config.toml
num_hidden_layers = 12
hidden_size = 192
num_attention_heads = 6
num_key_value_heads = 6
head_dim = 32
intermediate_size = 384
vocab_size = 512
hidden_act = "geglu"
norm = "rmsnorm"
norm_place = "peri"
norm_eps = 1e-06
positions = "rope"
rope_theta = 10000.0
rope_fraction = 1.0
qk_norm = false
attn_scale = 0.177
bias = "none"
tie_word_embeddings = true
parallel_block = false
extras = ["capped logits"]
init = "normal"
init_std_qkv = 0.0475
init_std_o = 0.0097
init_std_up = 0.0475
init_std_down = 0.00686
optimizer = "muon_variant"
learning_rate = 0.00786
lr_mult_o = 1.5
lr_mult_down = 3.0
beta1 = 0.93
lr_head = 0.00484
warmup_steps = 200
schedule = "wsd"
decay_fraction = 0.806
decay_shape = "pow"
final_lr_fraction = 0.0
batch_tokens = 16384
max_seq_len = 2048
doc_mask = false
train_tokens = 182300000
max_steps = 11127
dataset = "wikipedia_en"
MLP neurons of a small language model. Each row is named by its layer, matrix (down: output weights) and neuron, and shows model dimensions 0-191. Each number is 500 + 25 x the weight over its row's rms, rounded and kept within 0 to 999. Numbers have three digits each. A neuron's up and down rows have the sign that makes its largest values positive.
A block is one neuron, or neurons of one layer that tend to fire together. After each block is what it responds to, as a language model described it from the Wikipedia text at the highest values.

L2.down119:456479486489473496475516484526461519505495473533473484513517482510545473473463494455490499479521516484498468528485481496520488508506473516484521530475497487476530467513535520513474519454478508437519510508508504482476554530507520468512535489462490533528483509463509508511526442506496540476530484512506551523514502507488462469496449517487472444504493514506494482481561523522510475517518463462526500540474481500466492510480536563497503515499464482549512482492509535481522514526524479496501481454482542491531521503474536487501503503521509482504536555511459488527478491500498469468
L2.down144:482476506498518501543486450484518509548534494488515524476519491456498512495433520454491534488485508499510502495482475499476480533513494488511518544514506506521519507505494510471520526485521471480556508554518556495465550506475515464494532492479543487505485492477521520524505537488505538532481527537519499482495507460503494491482509500471439524545480499511471508533518527500496500531468511498443516511537516451520501485517471535512477493512514446511487506497464490527567523510492487451506481501498459506516524492460491512476515544485503527524487535475499513485516530454502451524
L2.down195:495482494541497548495528515484476521515508499491512450541498453515517479472507562440513506491531443501474462473485487487509486534510497502525524490547517500501528493477484452440462541528479529527502493484466520476484496533484486527489476447517509522500494487448501487528491468529483538479517514495519522495505464517478504495488575481508502486494493488459532505508480482482464516525450455499516475513514474492486490519520496499500552480510520521516514473489539466516487516472546502494499530514512502483482485525522466455507503535507477498505535512483472488521469556470474471494
L2.down200:479514512538470555472511501483495513478463519472530499503470527487486527558458468491539544466461546513484485498494483500525471504477502472473487531430453511522505520495469530455504508486473517465473504567498515504529521511489480469497494538487521514485478516524539538523487483494544507490457497444500451502502490524491489518452512488476490466487488474510528464482478550570490508501520496500482535491512509520489500533489545442499513471500510466493498555516494493479513496486502485497495506483466532479500478486494514481478541510527481517542508491506509515522485519488513524493
L2.down234:444493463565495509457502481515477485513489501504484499521489504469454475533460511497492487511512503496508513512534498484478541570470535524542482452506512478491457494508476537521535509529511499488466481483475520512468508485488510522469531490505493496476484521526517546476446474494420520503500488501503515482512509520479466489509524517521476502515507517477535477498503512502518508502525477504517532501469468512548438513442522512515516521530452488482505496481501494505469468506516476526512482515486516462508486527491516428526519528525514475502500479463500561518491449472489498505
L2.down302:460460522497491505506498493471485494492483476532491481488462491454518478453557530508456547504522447531483494479513481490519515474475480477505517533557494481501505508512473475518495522457484514511508508500483487531498478526499477483488481500465544478528487486500510511524483547561524537473517504535471464459533524462492517469474527502481478476522555526512488478453536518480527499479524500504500501492549475478507520505488529491516552524458497520495483513535495497528528528509507507501554511524490508501512500528522460503554470507456468453506524522477502447500500475497483493520
L2.down314:479516535484501520499472522528496440527520485519530481499452479470500529485488545507502533481489495514538512523483475540459519480455505515490481490538475532525522502481465478471472501475478494493490487500497522498488525471460482541501524514481474480513480468529534503485516501488457517489496447561536475467476494487525502507430527498463469498533470578492470527557533496492487485458472500467463518482504503509505546520512533490501497470464502462502477529458481435517520482509544539474521501514492506511513498513531487506487505508466533501512492502499497510486476515512486504494
L2.down361:504479537476525508504515469457512495518511505537478490482516490486503538493487517430516566467476517491486477488476484495520478522493464500503505570514479522511542492482498493470471515475520497474531535543544531512477521517485503485463495511520493507545496487477555504530498528497503535513477534548479451500493491441489507506510504481493485509547521455500466497477476543531498507500487519482451476521518512460524479489513475522530473487520489503532465491523474521519500499494481486475534513498515482446505517502507461479499523491535483532530508544513450522513503534447477462520
Responds to: Table cell separators

L5.down46:444510523509497500523522504559509484472516529505503534509494513500508511465526498482481489459518511485530498478504524525520468522534457540537490516522502499493456515484497506476469483496513476476491457510501521517522538465485485532486480488484507551491483471486557532452508542530525527477477511447477515455479486485530519476486452499474513518487477495511469466524490422512480465507502510495515507549533493484492495529502479465509499520470554502503494478521537515496525516502457503486442498503498537549447498516501445507517513514548481468510545520508493492497481496473501506505
Responds to: Second piece after capital letter

L2.down31:481464475566479455480513521471503518541468524482542524502498478497477500533460495501540494500501508500489529501530503445504523521526544500497487506505482516482453503502514454505514476496523536475494515528481540517521509488485481488500525516509546494516509520496506492471513507492499486483517495508493476549555471475495509528502497495489490549486454516515482509489504507489448515470460481524506488500476507548473475516490483534521493549528471506496534540501505507557512515523516533507532479510449461542520489515474550447527518508536492515484516500461489495560519453518539491461
L2.down64:494509476526473500473530470533487461464556551505471482504508519509506476482477450501505492519481477529504524498555509507487532505506484453479540501459533510467488497484511482499500496454507489495490507459512484487481507527541518485511460488522532501526477480515503504487497482526463513520491572479506500463517489496545480520477557479521532487499488489541467494493518514458505462495501485480486499472535485547461459496485497484522523521494475510477516497454500517498536510485467468473488482528499514493490509485539528492484558503453486501527482532533552512430541513494516539492
L2.down89:526459457481507487529510468492526496512493485545480494501516476448571470523499528516524492486485478518476474498525464510487541511503530498551523502469493488513476462499524507505521469480475515472524485471499493460505532528505517525466485484499475548506492518522542486458499494550495547530472547536473511527505507515533508546515490519524463468518481487527516487468511525532565533455481482470530476498525515462490463513511481496528490481520510502491492488501541497490498509517522563463509463518481480507481503492524541504495470500449487505476536550515498474522489483480493515484
L2.down95:481487484474505500477485510488513485518520501464485443516570532508486497499517514493485511464464502507500502542473523505474465504514500454522480505485479541473528476474521498526516559502508523511535509482482518505521494495465486535550539523520488474484501542486484518500502524509505497437546521516461511471469466462503527543520526423522524479497478526487498505496531491549470545489515483490463475457506502482522539525494506491493472506497512502503468487516514466474504502501514489460510478518531535525500529477546489489547508526502514454509511502489532547522522533537533509542
L2.down178:480509492506500475526500452504509495484517460465531480514528481448477491503445499500485534464506513512477467461526510468507531536486548510497487493489561512527491495488505519560476497493499553531502500532512502478534506510527478484488511525493478515500498536475504475473442513464468512510476515518523489528501475525481506458510453535483480512518538528474521552528487494473481478527488451487545478493480522536499521496487507499515503486539514449530497479487516523493475505507448428535520520486520464494541538521515492516542509511531477502509480500506469546511501517532488471491
L2.down180:503499492518517461475483429488502503478475480536523516518477497507547469471498536512514498488516501504472492480529475502532523464493549487469554504500454550518498483456539487460566505503523508490477504490493548502507455508499436496508544480536515485512517512506502522477492493515514502512485496491500509508506461518486494511466532496496490525469511452480492524490507515519507501512463496545515487465537526511467516510532516503508473512511488482478518489540446469502537543456529490496499508469437474485553488459499511518446474538479474499497498516488462519473500463521522494490
L2.down313:522540485511552534522480493466487480516526479527506535548521484492506487495474491551491499494566532469527485485540516515516518510473509490457487566502495490475514473509507509509481440475481473484517480499502514522527514508506484499507503472526498473525495539543525504505498477485517510511507466490521503492499480521508512542449527497486532481496491492529493516472496497484534502538474500498473521480480543462506517481531490519475528486549500493559527487477520527516553485494427521493540495489476507448500505502503515539525559526506506454540473511537530487498469488491450507487
L2.down336:493506465484460510500486476483456469493554541486504506468502481484484493500467530501469524463538498559472474509473491510470487480501468462466517510488490462477492504502542490488480517459486519471503564480477491495473512530519515461492502537533494527507494516488495509520484484515474520466481547505523495501521492524504518501489520485522516474516484504469499467508526520499474500498481541434470475488502502483560487489530456491511478472527482532472491475492464548537463548497482500554506484553470474502544510520494491494533480448504523519474462536492473508506548474482520479504
Responds to: Word-final suffix pieces

L9.down8:463483499528490493489510480505523526517522507502482524497504486502501439522483468466442492510438519494509475512497498546468479505465502510447548483514447506499513520494523492557430521510472529494542504490488466507460484518485466478497483481473467490496487534510495496547503462526488516464475465518517557522493504472502522488500498509465522470505529518537525534541482508487470489466459535497457491512521476510510501523498511477522506506508516509464491529479489464510522504531546523485549557495508492482486509531495479511447518511499514499511492513495517483517451505504481475438
L9.down116:495488548496524474496493491478526522495507505529542495486561484486509500495538472523503486511490533552470492518549498527525569542493493564492469518486486503506554535488507504543556535501500512512545494466510520486495518510465459518516504479507517494511525507520513474468526490479466498513519520500554509498439450469498542485463495535468465506513528515498446482494552489481535441510481515545516536453507492494508477502490501492471524519513515517481473508503522492514518513516532503472519516524499481495503489501508471479517499504506518501546482474484482511551490486488533491465
L9.down126:490495485518512531486545495486485500469503461487489534490468542453482515514500480493531487503512529489490477474534502518505507502511496483465483480476525506483529538515480453495481516507499536506497464511469521500517467510520483505511534440450500527472472476516507457470503500494515564494473480530485513514494555531485566500496508446491467509496477492503470537523486422518540515500504521532486518484450484477512501476559488509495502513485477484510486504455514509497571490541472506464492497514499497502521504493511491493500460519516468501479499536535488523440461509550521475506
L9.down211:526480481562494460509524472486448491505464491513482530520521517496448477495486577498505491495507537527477509502518467495516493504526504464474475522504514526483507512500519503516492525464549502505525504432451517449506520548460514455492523523466488501539501489529493503466484536496489502482493523522525454494477498468495535509492506510502488511501477484505527498528552543446523488461505504483512462551465476496484505497532491500524490518460556494531512502479494508559519517511470489536516513479462491494509495514529492453490497510486500483497496487455473533484517492514532524462
L9.down212:488557534457512510499465504498474514514523477521511519503512528434476484465519468503504505516507509498505496507517513516486494517512547477496508471507485481450478509518491556488451486516514520523481488528455457525490490544489466523531523466490539479511487435482499490540499527509487530493510484505445534484509491514474503555530546460482482513505484556492534487541446501462473525506505461503515532499492492516511478535478543505502487531528497516501523471538515480529507477481510479512530503541544502501482528488514509479481509486496516483475482465467491531506467441459502489516
L9.down284:490507541513489520517510507505483487489526516521519516518524498527494513489468527475486532532522580482482468523460508506483499486495472507515542489508472479507473508503498476488494485538510508492516509500501494441528491545468459492493467472476529439532503527540475490479481527512532522494444460516517485516489512487501504525507477506518488513511516474458520476517527526519515510561516478498477453470539503534484486515515458479458500515464458516519489496498477525488479439553497519518513524456478517507491522506451472452500489494469520471474518519478477530448492522475518512549
L9.down298:515520551450465530498500458482492507489495483484548466517513485495468505487492484542492497518509519513531507505460510496468496504501489479508487520472508490514495516502518519478492467486471511456518466516546511501520522537475535522466506481535509493545444521472548553473486543479487492447487530507481488487509439528503522472505461526495505547533477529511518473525488514538534473530490460476496482535493470482489522517487514485491521502457489483497554478469486456533512500496467441507502473490455500507513498497563470501486505534503514513491484447500510464467522530503488482492
L9.down317:528470461493474485516488558493505462498522522484465499469541505484499492491507521517476509510479478501500511484518465498525487521464521519450450508568472497526564544527463500469471480487512509482520526458466521529507474507471537461508512518495471466483500519516481494516527525533455554514508476476510517536505492501479500493490541471509522504501493485504518509467527536530503526508476540484494528467549481496513482519503518504520496507493488515519505492489487486523499480529496485527544509487483500498473485549524516555509531522555456469486505496459521531561535502531525524529
Responds to: Mid-word subword fragments

L9.down5:507501446526468473517503534480479513502491495482523449495487453545469445519522482485546472514492492502443520518524496528520492477537463517565481504496481542494515474512491484498497515492496483496483523503514502480523515478489529530544539481506500506496525480504490504532479444518500551518438497543486517536504514520464486488465504518550544488494496528484465524491523531512459511511527474487501484476551521484497547487535487520504490473480470498477540514451492460485497546506523484485505499546461476527485502501478503523523527512495516529461501491463499462516493499481530506474
L9.down10:497520487522482512499484485494490512501491510540513522490439499517482553498539498521518521495516476460475517526516505478505506530474488473464483446477477509521455487510503469508509556525497486497482546526513447511489494518502503470451493485517515498461535487451491505511471515493515542517518463528512556519516448489483474457486509475494510521533470513496539480492508491536544522494485462514531469523496524509509521472477484473470515476464518459498507480516495497524504531467452526492538527522510580462528504507525494550520510522498470538504525492481509488536536521469498486520
L9.down117:489503529510499518481513508509551513475454540486492475512505459467504472465529521448518480487516478499496519487486485511507489545549473459458525483505501511469450462535471515498493529499494483533516518482484505529428478497493487478514518497471501487457507480493482501529483523484514523493516507469514534469518511480522516509467517464475535506517468563511505544507461479481504535480528509509537498510474467489527493477471451497545479474507496496477513497491502492521507506578521478453495540519537482484490541465534498480474528515481525478498521509505536546502471477521460505527
L9.down159:513498537476487467517512535504487501472421479535473521520474482521472489469485482446499489495522454481503505509490511464504468482503475483480461473517509456536457486530453461496512516492501551527502487480486499501476474493490443472477447476484513538510520494525509518505499480492513439494499492472491528489469529527497510446513518498513502482507544528508519487468514545492493488490490480496500466530488501543518492473496480501498502504473536495472431494464522518510511454502530493500475501496568488533541513513515508509466470534470520518506490479481516494470490480490476546448
L9.down208:502478467510511473465459528481558508473520515512484489476483509484518468505468509544482498461512488517504516488474538467534529491481515519461495504527464489505513469493539497519508517468535513483465486532497477527487475503498525514488457524484513471493486515524521484483485486495523462536506494479473485493510458504542471483506508499513541493475535483516506463511509494463525519535475483489478474481513482543497549533521553491479447565474550524536493508521506434516520493542484474512499507501517481490506456510508517522449466491509502512473475501513474441461502475543454494527
L9.down299:532503493490484484464482477465532514489494487528474472488503504492521482516499492464479496503489476445504525501486549501495532503518473445517481499509536487534487497478508487460479522473506499460462523545458503500480506533487498506478489458503505505503462487481469498514516441547472474524470506463538496493489498540565513465486525495469513492466464505484457506511463504505509497521509490506562481491502499498469495505515458528505498481490512511482519476512517463565473573482479525530506451537537482507484504486532478512525494549555482460504506498466521516528503521539517492524
L9.down361:486525499495455526462452516485457518537495489512480503509515466534470496533507509485502497473489479502482486522513497419510506472429478533512475499512515568511543502514556545467497483495542480543490491468462498543497539482501508519501523520501462512488477486516518467486516451534459493495487501504499506483513489509455521448452501464513479468479498455502508472478490490494465519475490516507501495545490521481485515499528506498493506480501475464493501500511499453485505482527497501473511509529465518517477473504472531469473515456514504439485512522492506465544498469459495530518
L9.down373:536492513496494471500505496452536518471482474485472491521442502552508472541495518478525486472491485413494479522480515492493473465492488525451466538508466500528525481503516522494507473496487521509494491495501482539467500505491463490499481522515534481501559525507534508524476515461509529475474511475500509496531502502508486512496465510505512479506477472479484496501500510514540486486542551499546524489505493467503530508470493556521490506459519465442478541536476513492530534503494502515505498537507476475471510546511444514523480475472485524516534429520488503462499492530479520525
Responds to: List separators

L9.down2:493484534482544481449537527508545528514525503485507510493505497481529459508520488500504501506507508467469536532441469477514490510506548491459497526541486531479501494481502570524463495481508508514537504519470543485472515483506450536538514499440522502508529496495513513502452525507569536452493476486515529517498512535503466525453522527488531509524492541540496513480509498531494506476444484501506513525547494533537534507452484502506489507489500542459469479500537529510511511506519480544520504507521520520494486504491483532499497479494489536499502468528497493463484476528497499503
L9.down39:506520476546509506516447526472499481530507434528478504542518503508468464514549463518518486498473484530491473545517497520519480462533473486515523511506508512488504485529502495514511497472498517482527548522500526502508474525485519523466482467506495473492499550510494485545495510488496527488446468552475501511495547562472469514499514528495520476491468522499500522530499478551515541476486503498524450532456534523514483466481507472524476500447490485516527496527522449519511505496545490525496514550495512473473521457529518492525452526483502488474497475536469524486511511524502487496
L9.down120:546517475505476516483489479496466527531499492529517514546488459547550469505531484506507495526501484525501468491541500535489531488485490468509495511485543478532486502558507543470505552490491498477512552508512485488525526513501508520448489455518487448497506489499457511469476479498566499492459528508545511477475475486495463533505472526534520516475470485515508477438499486475506484518507523466504501506505515457516508521500521524514484502525533466505477512529517518513514493484490510484556525476532463520522475514483475513485454496487467484484500494539494544506499483452479528553
L9.down123:485456454466514488484483495482508456527467484506465511481500521487520500517484463503488501506452537512497494510482529497505487530506551506470503496513478499486465524532513494543519483509461551482486482547476518479513526466494540523470494487492550479488489501471491521532495476528490470519520518531452494519513485512545483520522530511473507532511538486527461528482521487501443495488517477479501503575491446476476518501507542539517502501532481487511469493515531545499529496510511544505505531508528461487435483477547480512505481484488519513495556529481503485454512496472479467496
L9.down133:508480494487529491509524459490514507497513517503509493501529489479550507530506518512519487534475518472532476508538486480497511500512475542471479551483512499487468513441530486536490527491491518513494470524457505509520446513504554528473464503523521472513501506478492495473501494503485502541533538532507491515500539509499484507461529463506474545484509503440478452522461513516501513436507494436504483538525508480507459477455496507492520501557473487501479477456531472517501522499491475522505450495540503499501484487460537476491471489512550488463445473505486480495536470494490519504
L9.down161:479520483468515503480517519477514513550493494476484481479511522468535495516419466512465489458479510515486489507517526478475510519500525493515517481508499513492462464478473504484468525482516483501496481529473468511535502521473471519513517506496513516474480524484486514477534485501533444518480500476479517501506509509495488506476567468497515452506449499534477494534495491538505485500490497458494545524452497546477478562454461507476460529495529469553488458518515510506503488467499509539527509514517482485509485493509491517481437492494518475466485523457514535458481523476457477466
L9.down200:539522516523498512456507511513516486470478456526545498496480508516510527536459481543501467516530524506495495492502493501507572522490471527489451517503508515467476501485477532560507497485429537486508492511478482481458546479496428477478513514435495478472497539510460516499530509451501492498516470465505519499523501485493484538518524501492503521534468502540517464485492570512495499515510473487495506506506477511486485486530531497453497509522506511514499487454499507468528497494501546489497497489495469481534490513482477515459514547481504491484501543539486490513561521471504485513
L9.down271:504533499460518517533518500463523498521532509524489514539504490506524514488445495534481493526475507421514486494500534488514462517493467531466467535529452504485501499532471534485438517504455522508490507451515511494505506504473498506525496521514531482502512525555496503493513469554482483509473495493462473527493547519504528482512540479514482460472483491517532512503522516514490503520531533468507489455483469523519477463467525514527462474556507539464531514492506471523499484498511480498502483476506470502478507510539478513433493501477525488504555510513476497522523457472510473476
Responds to: Final noun-suffix pieces

L5.down320:507475541476505501489499471497559484557510488521512482478517472440473458481489500447493564472546545461511484526525472513464483525500502498516483541518518491511502492489529464494494543499489525472520488508515524506494526522460531459520498520481531505492507458459533523518495480515488535539489507540501491528541511503469478527548500486483492500523506474508465517509511563505498506482478505458477507515495477498519478479496446535522504500535493522469448490518489496510517491506504495440492482510523498477479484495489456544493498511480496506534544522471488500465541470465507474530
Responds to: Table cell separators

L9.down51:512456507475491524452455522448513493503476514491490487521495482503495487470521504484517497528502499462503516508522547497522497525494493506471498525571432512515466513461480502508508496544520538516515479457498516506520499548521502456495490496525477504432521548527539454481505485475523514548489508521514532517492574511470500544516498459498497480510484520509522510463503490546478482492550474494493491521463498482471512509482505551533489498518479466541515500500492515481501485500513533500524546499501484506508527525504491500460523501479464468555478541513488474474469495475481489516
L9.down162:551497545516481507479503489474542507511491450544504504519483494498466475493585527503474510522566515455489529496505502492497518505495480483497476474521481509570504481510516506531521495486484512478509495512514480530505526489440577512485523527479504511542441535497514507506530511513535493468474521526473498550520500534489488510514518509483487549483531495536496489507504479548509481520472515541516455473500492490477481477516483459505544499499457462488523529487499527497488497493504437487472460478515488495500495516535485508494498499528482483516485495496521540512514516505539521539
L9.down172:505464475499475503471538514488475494526510530454510531512516515506523510499507527516520507465508496506546547481499527498462443489462489500508508482487491455526510490544526538499499514502563517490517545506492466528485461520508495529500501538534512495541530464518491485492488513499476500553562515517518477453491487472464490513494496499506483525500479530530524492494469533470503498474535507512471468496496492480546531483492444530499488488483487536485524528482533496498492460535477531493520538445456470491551505473486502523532499458518576465506513478486492485519494490507503510514
L9.down198:531448516444533466499454525513465500473513487478443523498493524483470537516508514493519491489513511474481494510485515510535478480481496485468514488501515492523527495548524448475478486503468496527478502476513497500502489519493439518493551535501492474504491492500516488496487481498500481530567485477479518485505463511484494485460493491525450507537505518495513530470440495451545522520503534495505518490475472483515501539526498506428472463520519473481504511534542508484480484503488511487518547483540529513492502571524532474504504522517512500484518482465451508473503543472521519498
L9.down222:485537474509513514497486476525481488515514512473531500490517508521500514501493553536505528447496439505511493471522473535462469463501488482490471534520524485499491515514524494498464492477494453527512507448468480495494498497497488526479522493500525499546538512487507493445488482476503489521493516505533528491476517524506505527482539496488497505495545535526462511502484506477477484464496554524538553441476453484511475514510534508488492500531518502475524488493443518493490508511489541504513520502522532463451506502462480550563520500510483492500488505437520479498494487562531447483
L9.down227:499529512507490490504481550527510537489528497515495493513526509485502445490473507481558545489429510528554492500510508524502496509536490477518468490517541520494500531490459451490502502489458564508506507474505501498537514480479487478495502496499502482548492478514482480493489521512467550527481485548461525460471513526497480519475516526518531515490488524511497495515526537488495498479513520529519515457513473496410522524511529513486503500528499467477485507521454476474481485515514467486472511529529512491530524525518454520486430493484482497492474520519521529551547505511501498516
L9.down228:512512465480466488500496473521491512520514530465515505486497503470482511494517473482494483529501483475486527503490524486490486490467537484463517503502461516519435476514534512496485508498541506560482444494478509504551503485494458509538521495489523545497439496527542510479514468537505547466472498488506515449499501569529462527523470471531506466509518499488472498490521465488467490494498559514524542532463477531486512475502464516495494515532462504524505484487475465450515514501498482494458516517482469504495493515481523565510482466504489512502519524487500469497507462466523513554
L9.down301:530511478536492508518457540501476478496498432486437470509476464487504517451455500479428523538488531499526501515488519471495463491503492489504544493502447565499464472518529488531514461474494502488498466487522450530501500527514505470509509487536484523543524508471502536479529499467503505486500484503517506513531507495506463476514511449521488500472539487494499510506497490528489505494505509488523521495462427502534537514464490496506493512504482462486513508515521471474500508512512530504466526475532504497522519465477474531448464533515468466497508540499508493530545493499527491523
Responds to: Mid-word fragments of split words